From a checkpoint of a small transformer trained on Wikipedia: MLP 1152 ReLU, 283M tokens.
MLP neurons of a small language model. Each row is named by its layer, matrix (down: output weights) and neuron, and shows model dimensions 96-191. Each number is 50 + 15 x the weight over its row's rms, rounded and kept within 0 to 99.
After each neuron's rows, "raises" lists the tokens whose logits its output raises most directly, leaving later layers aside.

L5.down1050:48 46 61 36 70 51 52 34 48 18 56 60 69 29 46 51 51 46 50 47 40 49 63 20 46 58 62 37 55 43 50 55 32 35 60 22 70 87 35 51 16 54 34 21 65 36 37 48 37 71 40 41 66 25 52 50 59 57 53 47 39 49 37 68 47 60 34 20 65 29 34 41 53 43 81 79 49 46 51 55 42 59 56 55 36 39 50 60 35 60 72 21 79 56 84 51
raises: "z", "ten", "ze", "on", "van"

L12.down1107:39 61 20 62 33 30 40 30 36 58 66 48 65 72 50 52 28 46 37 39 40 63 24 57 76 40 63 56 45 33 57 21 42 57 56 15 75 45 44 49 42 57 46 22 37 64 76 65 41 57 44 42 32 45 38 71 68 64 18 62 45 47 58 65 25 46 52 53 52 40 12 41 63 57 26 51 57 38 57 47 37 55 47 66 59 46 55 51 49 44 47 61 36 46 43 48
raises: "ks", "za", "ge", "k", "z"

L8.down1001:49 51 68 65 62 59 52 56 41 47 39 40 35 56 39 63 57 54 24 56 53 38 38 47 40 49 51 26 59 59 45 61 49 46 36 64 49 58 65 68 55 34 35 60 55 30 56 74 47 47 57 62 66 32 48 59 69 73 51 19 50 40 41 56 48 49 17 72 24 42 44 40 19 10 47 74 77 93 54 58 53 42 48 08 58 33 35 58 58 65 52 55 76 58 70 41
raises: "arily", "ary", "ory", "aries", "ed"

L12.down652:76 51 53 41 68 58 30 22 55 58 48 61 30 45 56 48 51 27 72 35 66 84 49 61 39 81 75 36 52 56 57 42 36 44 54 22 43 72 47 57 23 57 53 64 78 49 54 52 58 49 53 43 65 50 43 48 33 40 54 48 13 22 49 76 46 29 50 40 66 47 70 73 38 28 56 59 38 65 42 67 56 38 42 45 79 53 56 32 57 70 55 35 28 42 27 34
raises: "en", "enth", "an", "h", "ha"

L10.down398:58 52 64 52 64 36 60 53 59 49 27 57 37 57 40 77 64 33 47 49 26 39 45 32 33 12 25 45 60 67 18 48 31 41 40 62 38 18 81 63 48 61 50 60 40 72 46 51 54 63 49 67 67 44 44 73 49 42 43 54 70 56 22 58 61 72 48 32 57 20 63 46 73 32 48 41 56 52 39 62 39 26 46 31 51 59 50 46 62 72 53 44 61 22 51 39
raises: "s", "ject", "jects", "tain", "ac"

L7.down628:69 48 67 85 54 62 73 50 45 44 47 50 40 22 47 52 48 81 65 43 48 62 32 23 85 39 64 45 32 21 28 30 34 72 80 53 38 56 40 70 54 42 40 64 47 62 71 35 35 43 52 64 51 35 73 62 36 48 34 33 36 46 60 55 51 58 36 76 49 44 55 42 77 52 33 52 52 44 39 78 50 69 12 56 51 72 83 13 23 31 68 50 60 42 46 31
raises: "on", "ons", "ona", "omes", "an"

L12.down663:43 72 30 27 34 60 17 38 45 50 38 57 41 63 44 47 74 57 51 63 64 63 54 46 57 63 65 57 31 63 35 70 32 75 69 23 38 83 35 40 36 64 41 37 55 64 37 37 58 57 46 57 65 68 52 42 74 48 29 42 15 34 14 58 44 33 39 20 21 51 64 71 64 69 48 60 58 65 47 51 42 56 62 55 73 44 49 89 42 43 36 65 33 42 44 42
raises: "ic", "ice", "ical", "ics", "io"

L5.down112:73 56 47 87 56 54 53 60 24 71 50 57 44 61 59 44 43 65 24 56 44 51 41 59 66 72 39 61 46 27 36 59 36 62 54 30 60 51 66 59 65 47 48 55 67 52 36 47 51 50 38 50 63 29 40 56 68 37 01 73 54 67 53 40 54 64 50 50 31 50 62 64 62 51 62 26 51 58 40 69 69 65 43 28 68 56 31 55 22 45 51 35 76 51 24 84
raises: "r", "ade", "ee", "ration", "u"

L4.down148:61 76 84 24 73 56 29 19 29 30 70 44 41 24 12 51 61 64 47 39 53 48 51 46 61 31 69 42 44 59 59 39 58 45 30 41 54 46 61 46 59 57 62 47 72 67 57 37 35 46 40 47 40 61 52 30 58 47 61 69 44 52 46 43 41 55 19 31 68 54 44 61 75 30 54 73 53 59 54 33 58 69 61 34 33 55 60 41 41 51 79 48 76 37 34 71
raises: "ary", "ared", "av", "aries", "aring"

L12.down400:65 68 55 62 61 46 39 45 18 26 65 37 52 33 71 65 60 74 30 46 45 43 43 30 57 55 70 43 49 33 34 09 49 27 55 40 30 66 58 62 45 58 31 51 51 41 62 58 55 52 49 32 49 24 55 72 33 51 58 31 41 17 18 24 49 50 42 69 70 39 69 47 68 39 49 57 33 67 84 63 37 52 60 38 52 70 66 53 52 41 91 38 57 32 46 48
raises: "on", "ona", "onom", "ons", "ón"